config.toml
n_layer = 15
d_model = 512
n_head = 8
n_kv_head = 8
head_dim = 64
d_mlp = 1024
vocab_size = 8192
activation = "swiglu"
norm = "rmsnorm"
norm_place = "pre"
norm_eps = 1e-05
positions = "rope"
rope_base = 500000.0
rope_fraction = 1.0
qk_norm = false
attn_scale = 0.125
bias = "qkv"
tie_embeddings = false
parallel_block = false
extras = ["capped logits"]
init = "normal"
init_std_qkv = 0.0182
init_std_o = 0.0
init_std_up = 0.0182
init_std_down = 0.0
optimizer = "muon_variant"
lr = 0.0082
lr_mult_qkv = 0.7
beta1 = 0.93
lr_head = 0.00562
grad_clip = 2.0
warmup_steps = 200
schedule = "cos"
final_lr_fraction = 0.0
batch_tokens = 65536
seq_len = 384
doc_mask = true
train_tokens = 782200000
steps = 11936
dataset = "wikipedia_en"
MLP neurons of a small language model. Each row is named by its layer, matrix (gate and up: input weights; down: output weights) and neuron, and shows model dimensions 304-367. Each number is 128 + 24 x the weight over its row's rms, rounded and kept within 0 to 255. A neuron's up and down rows have the sign that makes its largest values positive.
After each neuron's rows, "fires on" lists the tokens most often at its 100 highest values on Wikipedia text that the model never trained on.

L8.gate670 [131  51 136 113 147 150 142 114 136 157 120 161 115 124 121 151 119 127 145 149 156  92 130 149 113 135 159 190 118 156  96 129 133 135 156 134 149 111 145 172 111 139 118 123 113 122 143 104 127 163  78 113 147 138 157  80 153 134 120 159  89 139 171 171]
L8.up670 [142 148 149 127 118 157 115 138 103 115 127 149  87 152 139  77 112 138 132 144 145 145 124 139 155 119  87 157 111 113  97  85 147 175 144 114 132 112 118 121 134 123 115 132  80 114 108 160 148  89 121 129 129 138 142 114 113 144 160 123 118 109 122 109]
L8.down670 [122 123 132  82 148 100 119  94 150  82 134 144 137 166 115 130 110 133 170 133 179 174 119 169 125  92  82 151 108 124 142 144 111 110 101 125 126 118 159  98 140 124 143 132 103 105 136 147 123 122 121 131 167 108 137 147 115 154 114 131 106 102 141 126]
fires on: "at", "t", " Cat", " sit", "et"

L12.gate747 [148 105  90 103 106 113 145 113  97 104 165 124 111 177 112 149 121 133 117 124 136 118 110 123  94 133 125 153 131 147 136 138 119  84 153  87  99 104 176 124 142 160 144 139 119 137 106 151 133 136 123  93  92 143  75  82 165 109 104 132 123 125 127 131]
L12.up747 [ 96 144 103 102 138 124 106 146 140 122 151 151  93 101 120 142 152 108 121 145 129 136 164 128 141 108 138 123  86 171 111  52 137  99  88 112 112 110 149 139 140 107 124 126 118 123  93  74 127 118 134 106  85 128 129 152 127 106 121 157 120 145  66  82]
L12.down747 [103 161 132 133 134 104 134 166 147 120 122 102 145 103 128  79 129 127 122 130 104 111 190 134 105  86  87 156 120 149 129  99 134 114 134 125 168 108 142 121 149 138 119 144 155 134 120 120 131 124 120  87 120  93 105  94 144 146  99  96 137 123 108 145]
fires on: "\n", "1"

L11.gate837 [154 135 117 144  95 139 140  92 142 148 109 137  89 141 139 150 143  97 138 102 148 126  84 101 127 143 144  81 153 148 115 110 132 131 141  97 115 128 111 111 126  79 151 154 110 176 144 111 121  92  95 162 125 125 160 122 122 105 188 171 178  99 131 145]
L11.up837 [136 104 109 153  98 147 133 112  89 115  96 134 126 116 136 138 137 115  97 133 100 127  86 108 119 106 112  59 127 119 139 147 128  97 141 111  97 121 123 111 121 155 141 114 107 167 142 102 152 111 127 116 136 148 116 137 107 125 105 170 197 140 107 153]
L11.down837 [148 117 133 109  91 112 150 127 153 110 127 125  99 118 129 129 114  95 119 114 114 135 130 145 128 136 125 111 179 111 108 142 108 163 178 125 127 142 115 115 123 151 111 124 131 133 123  85 133 135 104 139  90  98 151 124 110 114 145 149 125 110 130 170]
fires on: " was", " to", ",", " is", " were", " and"

L10.gate652 [137 112 108 117 110  69 147 116 132 129 118 162 156 143 141  83 138 139  97 112 110 161 106  99 111 104 134 126 150 146 142 145 106 137 109 118 152 124 125 141  98  98 112 110 132 118 116 166 155 116 158 204 122  98 123 118 173 143 121 122  96 166 117 113]
L10.up652 [164 121 129 131  99 126 168 117 145 144  83  71 144 120 126  89 139 131 133 139 124 109  87 102 112 104 130 158 137 117 128 121 125  79 124 112 101 137 114 154 133 111 130 145 109 140 133 132 122  89 159 158 117 127 120 139 113 113 157 102 146 102 134 117]
L10.down652 [128 123 178 153 104 145 106 147 120 124 126 157 148 115 132 107 148 107 119 141 145 136 127 125 111 115 124 132 140 134 136 105 164 135  80 140 170 153  82 168 135 120 125  99 120  94 116 115 106 127 130 128 105 108 147 131 162 126 151 123 131 125 164 125]
fires on: "2", "9", "6", "4", "0", "5"

L10.gate930 [133 155 149 127  78 130 110 183 151  69 161 161 103 123 117 170 124 103 132 100 122 128 133 101 133 150 139 119 123 133  95 121 184 147 106 121 150 126 116  98 141 127 119 101 116 122 174 153 122 146 146 171 144 154 146 156 122 150 147 117 128  96 110  85]
L10.up930 [112 137 164 128  77 136 119 173 176  71  85 112 152 122 142 100 155 122 124 128 111 127 129 136 132 120 142  98 113  84 137  93 107 127 108 132 134  99 112 133  85  95 106 128 103 128 134  97 124 139 139 177 141 148 118 145 191 109 105 118 138 131  99  72]
L10.down930 [125 156 151 127 132 157 104 138 141  96 142 154 144 149 144 139  97 138 159 134  98 133 125 149 130 157  97 120 164 180 146 124 145 114 130 141 156 176 137 165  94  90 134 148 146 139 147 130 184 158 143 129 133 186  77 125 121 149  90 133 157 139 136 131]
fires on: "2", "1", "3", "-", "\n", "4"

L8.gate369 [153 145 139  66 147 141 199 156  82  79 163 103 128 186 109 113 149 131 137 107 135  72 118  94 129 139 141  98 159 140 136 150 142 145 131  95 148 136 121 117 148 112 151 142 137 148 103  86 106 124 112 126 133 165  68 125 135  96 126 162 119 114 117  88]
L8.up369 [131 140 117 148 160 133 186 122 131 112 132 114 150 103 146 135 135 128 138 119  56 146 187 109 140  85  95 119 125 121 129 151 136 128 121 151 101  67 159 146 104 121 144 166 130 148 112  85 126 154 168  88  89 146 118  70 104 138 112 114 176 123 132  92]
L8.down369 [125 139 148 133 118 135 156 156 123  84 111  69 129 132  74 125 135 136  95 118 161 144 148 128  74 103 126 118 127 147 102 115 101 132 117 153 157 120 138 167 145 124 120 119 130 167 152 113 127 162 118 113 116 116 154 115 153 123 122 110 143 109 127  91]
fires on: "\n", " (", "al", " comp", "co"

L3.gate375 [142 119  80 129 105 110 167  94 151 156 125  49 102 131 104 146 123  67 129  90 169  79 112 107 137 110  96 102 112 121 116  92 128 164 117 131 159 120 158 161 108 143 129 140 116 178 120 154 175 132 161 162 139 121 112 117 145 125 136 128 115 118  88 131]
L3.up375 [127 103  95 138 191 126  80 116 122  97 170  88 151 192 119 146 117 133 118  97 156  75 110 112 108 129 132 143 158 126 134 152 121 120 151 136  90 116  79  81 129 152 112 114 116 129 170 105 160 133 152 129 158 135 124 114 122 112 184 120  78 112 142 147]
L3.down375 [128 138 105 114 164 101 111 136 119 142 181  70 139 123 159  90 152 149 135 122 144 105 132 164 153 155 113  98 131  96 139 176 116  76 124 134 130  88 126 128 162  99  74 144 131 124 118 151 124 141 137 175 126 131 113 154 142  99  91 123 150 154 121 103]
fires on: " Hy", "uk", "y", "ach", "on", " Kh"

L12.gate871 [147 130 166 123 135 132 161 133  75 149  92  94 101 108 155  97 128 129 114 164 158 168 143 120  92 106  93 115 157 134 141 146 166 136 139 118 117 142 127 122 109 137 143 130 132 152 116 129 134 111 123  98 100 121 134 141 121 149 157 182  90  99 102 158]
L12.up871 [151 147 141 134 104 147 155 120  57 156 180 149 131 141 120 108 143 105 149  84  96 183 162 148 137 122 149 127 128 175  85 130 119 119 161 124 127 142  94 112 150 122 170 120 156 156 141 135 137 104 131 111 125 110  89 102 126 140 122 142 163 126 102 109]
L12.down871 [124 135 175 118 136  91 166 139 157 151 150 113 131 162 138 132 135 113 122 114 123  97 132 102 166 115 115 137 139  93 147 172  75 151 139 129 146 150 157 180  97 138 169 144 155 144 114 124 145 167 132 167 125 126 141 146 178 147 121 166 123 187 115 144]
fires on: " (", "-", "(", "pur"

L10.gate400 [147 121 148 101 107 104 137 126 123 128  70 118 157 122 127 112 120 103 131  98 176 102 106 136  80 131  98 138 173  85 117 151 133 131 140 130  98 125  84 128  98 124 136 106  93 126 154 143 117 140 124 133 142 159 130 131 129 124 155 182 115 142 138 134]
L10.up400 [154 126  95 150 124 135 139 151 125 108 159 117  90 113 128 124 154 164 152 153 185 179 146 130 129 107 137 103  90 119 143 159 168 139 138  62 120 123 129 102 131 133 142 146 139 170 123 136 123  76 109 120 144 104 113 101 134 135 114 133 138 180 124 137]
L10.down400 [126 131 150 114 152 125 129 144 158 117 124 105 147 115 133 122 118 121 132 110 119 119 166 128  96 132 158 135 124 154 128 133 149 136 165 137 147 128 149 169 114 166  90 136 126 113 117 129 152 140 145 123  90  80 106 144 120 173  98 111  95 117 149 106]
fires on: "-", " (", " ", "\\", " \\", " \""

L10.gate129 [122 149  91 103 136 134 122 120 125 135 125 166 127 137 183 127 128 138  96 120 164 118 120 118  98 145 157 119 154 152 105  79 168  97 161 126 116  79 123 138 169 112 120 129 139 138 111 126 115 138 111 101 132 139 117 137 121 164 114 159 170  98 104 202]
L10.up129 [124  60 126 154 137 175 135 129 132 129  85 146 138 150 144 117 107 114 139 121  69 100 126 102 116 150 100 108 115 130  98 123 108 162 117 112  93 152 126 153 125 152  78 118 123 169 140 135  90 128 134 134 176 101 133 111 108  73  88 156 152 173 132 103]
L10.down129 [152 108 116 145 161  64 151 174 153 161 126 122 148  85  83 143 101 103 142 104 122  93 139 169 110  95 158 107 103 128 103 130 112 169 126 146  89 132 145 141 140 103 125 128 183 177 133  87 122 105 141 123 153 115  86 112 150  96 114  87 122 108  99  73]
fires on: " of", " is", " was", " co", " Cha", " Water"

L2.gate808 [113 115 111 139 150 117 155 180 103 154 135 132 129 125 174 143 125 110 103 154 119 118  83 130 144 111 124 121 159 159 111 112 119  91 133 129 126 174 149 108 152 102 133 134 148 141 153  95 103 102 139 128 120 135 124 131 130 130  79 119 164 151  87 125]
L2.up808 [143 122  77 107 147 126 148 134 145 149 121 142 164 114 147 121 145 115 154 103 127 113  79 111 101 117 124 101 163 114 146 119 155 157 147 151 158 165 117 163 142 138 117 104 126 159 127 107 107  96 108 131 108 162 155 157 162 155 107  84 103 152 137 154]
L2.down808 [128 133 102 160 108 117 133 124 124 115  74 134 144 114 174 102 110 100 155 125 124 136 123 102 113 116 145 114 170 109 131  88 119 156  70 110 121 153 121 162 137 109 128  95 135 138 115 104 101 118 147 153 142 111  95 135  84 177 121 141 125 139 126 132]
fires on: "al", " Total", "able", "s", "ing", " median"

L8.gate194 [122 145  87 155 102 100 126 115 151 149 145 135 169 179 136 106 142 121 157 134 138 136 135 136 136 116 142 114 175 137 115 116  77 144  92 170 137  92 156 154 144 149  84 121  98 151 111 135 163 111 128 123 177 141 142 157 166 141 134 107 126 141 104 153]
L8.up194 [142 115 164 158  98 153 143 182 111  62 138 136 139 148 147  82 153 121 132 100 138 123 115 150 170 174  91 123 100  86 104 122 122 134 142 126 129 111 106 124 143 141 137 108 212 126 154 103  85 127 132 120 128 158  70 109 135 124 168 153 102 112 113 138]
L8.down194 [ 99 120 100 153 112 127 130 114 157 116  72  76 136 123 124 101 103 112 175  71 133 115 109 131 146 139 130  87  92 114 107 128  89 130 126 133 154 116 153 114 150 176 114 126  89 111 120  99 111 130 106 103 132 168 112 142 112 106 160 117 115  88  72 124]
fires on: "7", "6", "2", "5"

L11.gate260 [137  91 117 107 118  85 114 123 144 141 174 153 110 123  86 157 158  98 110  74 130 168 121 115 166 117 131 116 151 149 125 107 128 170 153 128 129 148 114 127 141 157 101 116 141 141 125 150 134 128 133 166 138  65 139 110 145 173 116 141 110 131 138 142]
L11.up260 [158 134 120 102  60 139 108 131 164 125 165 121 153 116  87 125 138  70 165 132  91 107  96 117 127 119 149 160 117 129 158 128 115 107 114 145 123 103 135 144 106 125 169 134 131 133 170 101 127 158 166 140 143 119 140 137 162 137 126 118 120 162 121 134]
L11.down260 [128 103 119 102 145  97 109 119 109 129  96 164 132 121 115 152 118 104 153 161 138 118  80 112 177 108 145 106 157  80 112 185 147  86 143 145 122 115 134 131 124 101 116 140 157 117 162 180  85 137 131 176 114 143 114 111 141 121 117 147 140 136 160 139]
fires on: "0", " de", "2", "3"

L3.gate48 [ 93  96 113 131 128 123 122 138  69 131 141 120 137 138 193 123 119 153 118 138 145 153 145 106 143 151  93  81 117 146 130 139 116 115 140 135 143 126 167 102 121 130 165 119 135 176 150 150 147 120 100 124  98 127 136 121 139 115 119 184 151 102 122  83]
L3.up48 [ 89 148 124 118 112 139 173 105 130 120  76 119 143 171 163 156 160 125 167 130  90 133 109  87  94 125 131 117 143 110  92  95  93 163 140 120 131 173  77 115 142 112 116 100 147 116 136 125 125 128 144 121 123 135 180  97 109 170 112 113 161 129 114 118]
L3.down48 [130 141 109 133 115 147 143 134 119 101 157 154 141 129 122 121 139 128 155  87 111 139 146 169 106 188 144 155  97 136 150 115 103 116 115 164 108 124 145 133 130 105 120 103 136 125 130 125 145  99 146 148 151  96 143 133 184 131 121 152 132 129 128 146]
fires on: "s", "ing", "mar", "du", "ang", "ance"

L12.gate761 [133 121  79 103 142  86 134 133 143 112 110 137 142 118 145 103 149  87 126  79 113  97 101 101  76 126 150  99 141 113 142 113 133 175 102 150 146 145 151  77 122 177 103  93 141 112 129 176 140  87 118 124 156 127 105 125 126  95 135 142 108 116 131 167]
L12.up761 [134 156 111 167 124 117 170 131  79  98 154 137 130  98 149  98 124 166 116 153 131 157 117 141 125 107 115 133  88 112 111 174 133  84 133 149  99 172 132 147  97 101 109 138 147 111 136  87 136 120 147 137  89 126 114 141 120 102 146 124  98 113 121 158]
L12.down761 [ 99 125  84 141 149 144 111 147 147 134 114 119 121 119 118 122 102 134 139 107 108 117  92 131 122 130 118 117 122  93 118 151 158 145 142 110 130 114 144  74 153 152 160 115 195  90  98 128 117 145 114 126 112  95  92 116 132 123  78 112 145 138 118 135]
fires on: "3", "4", "6", "5", "2"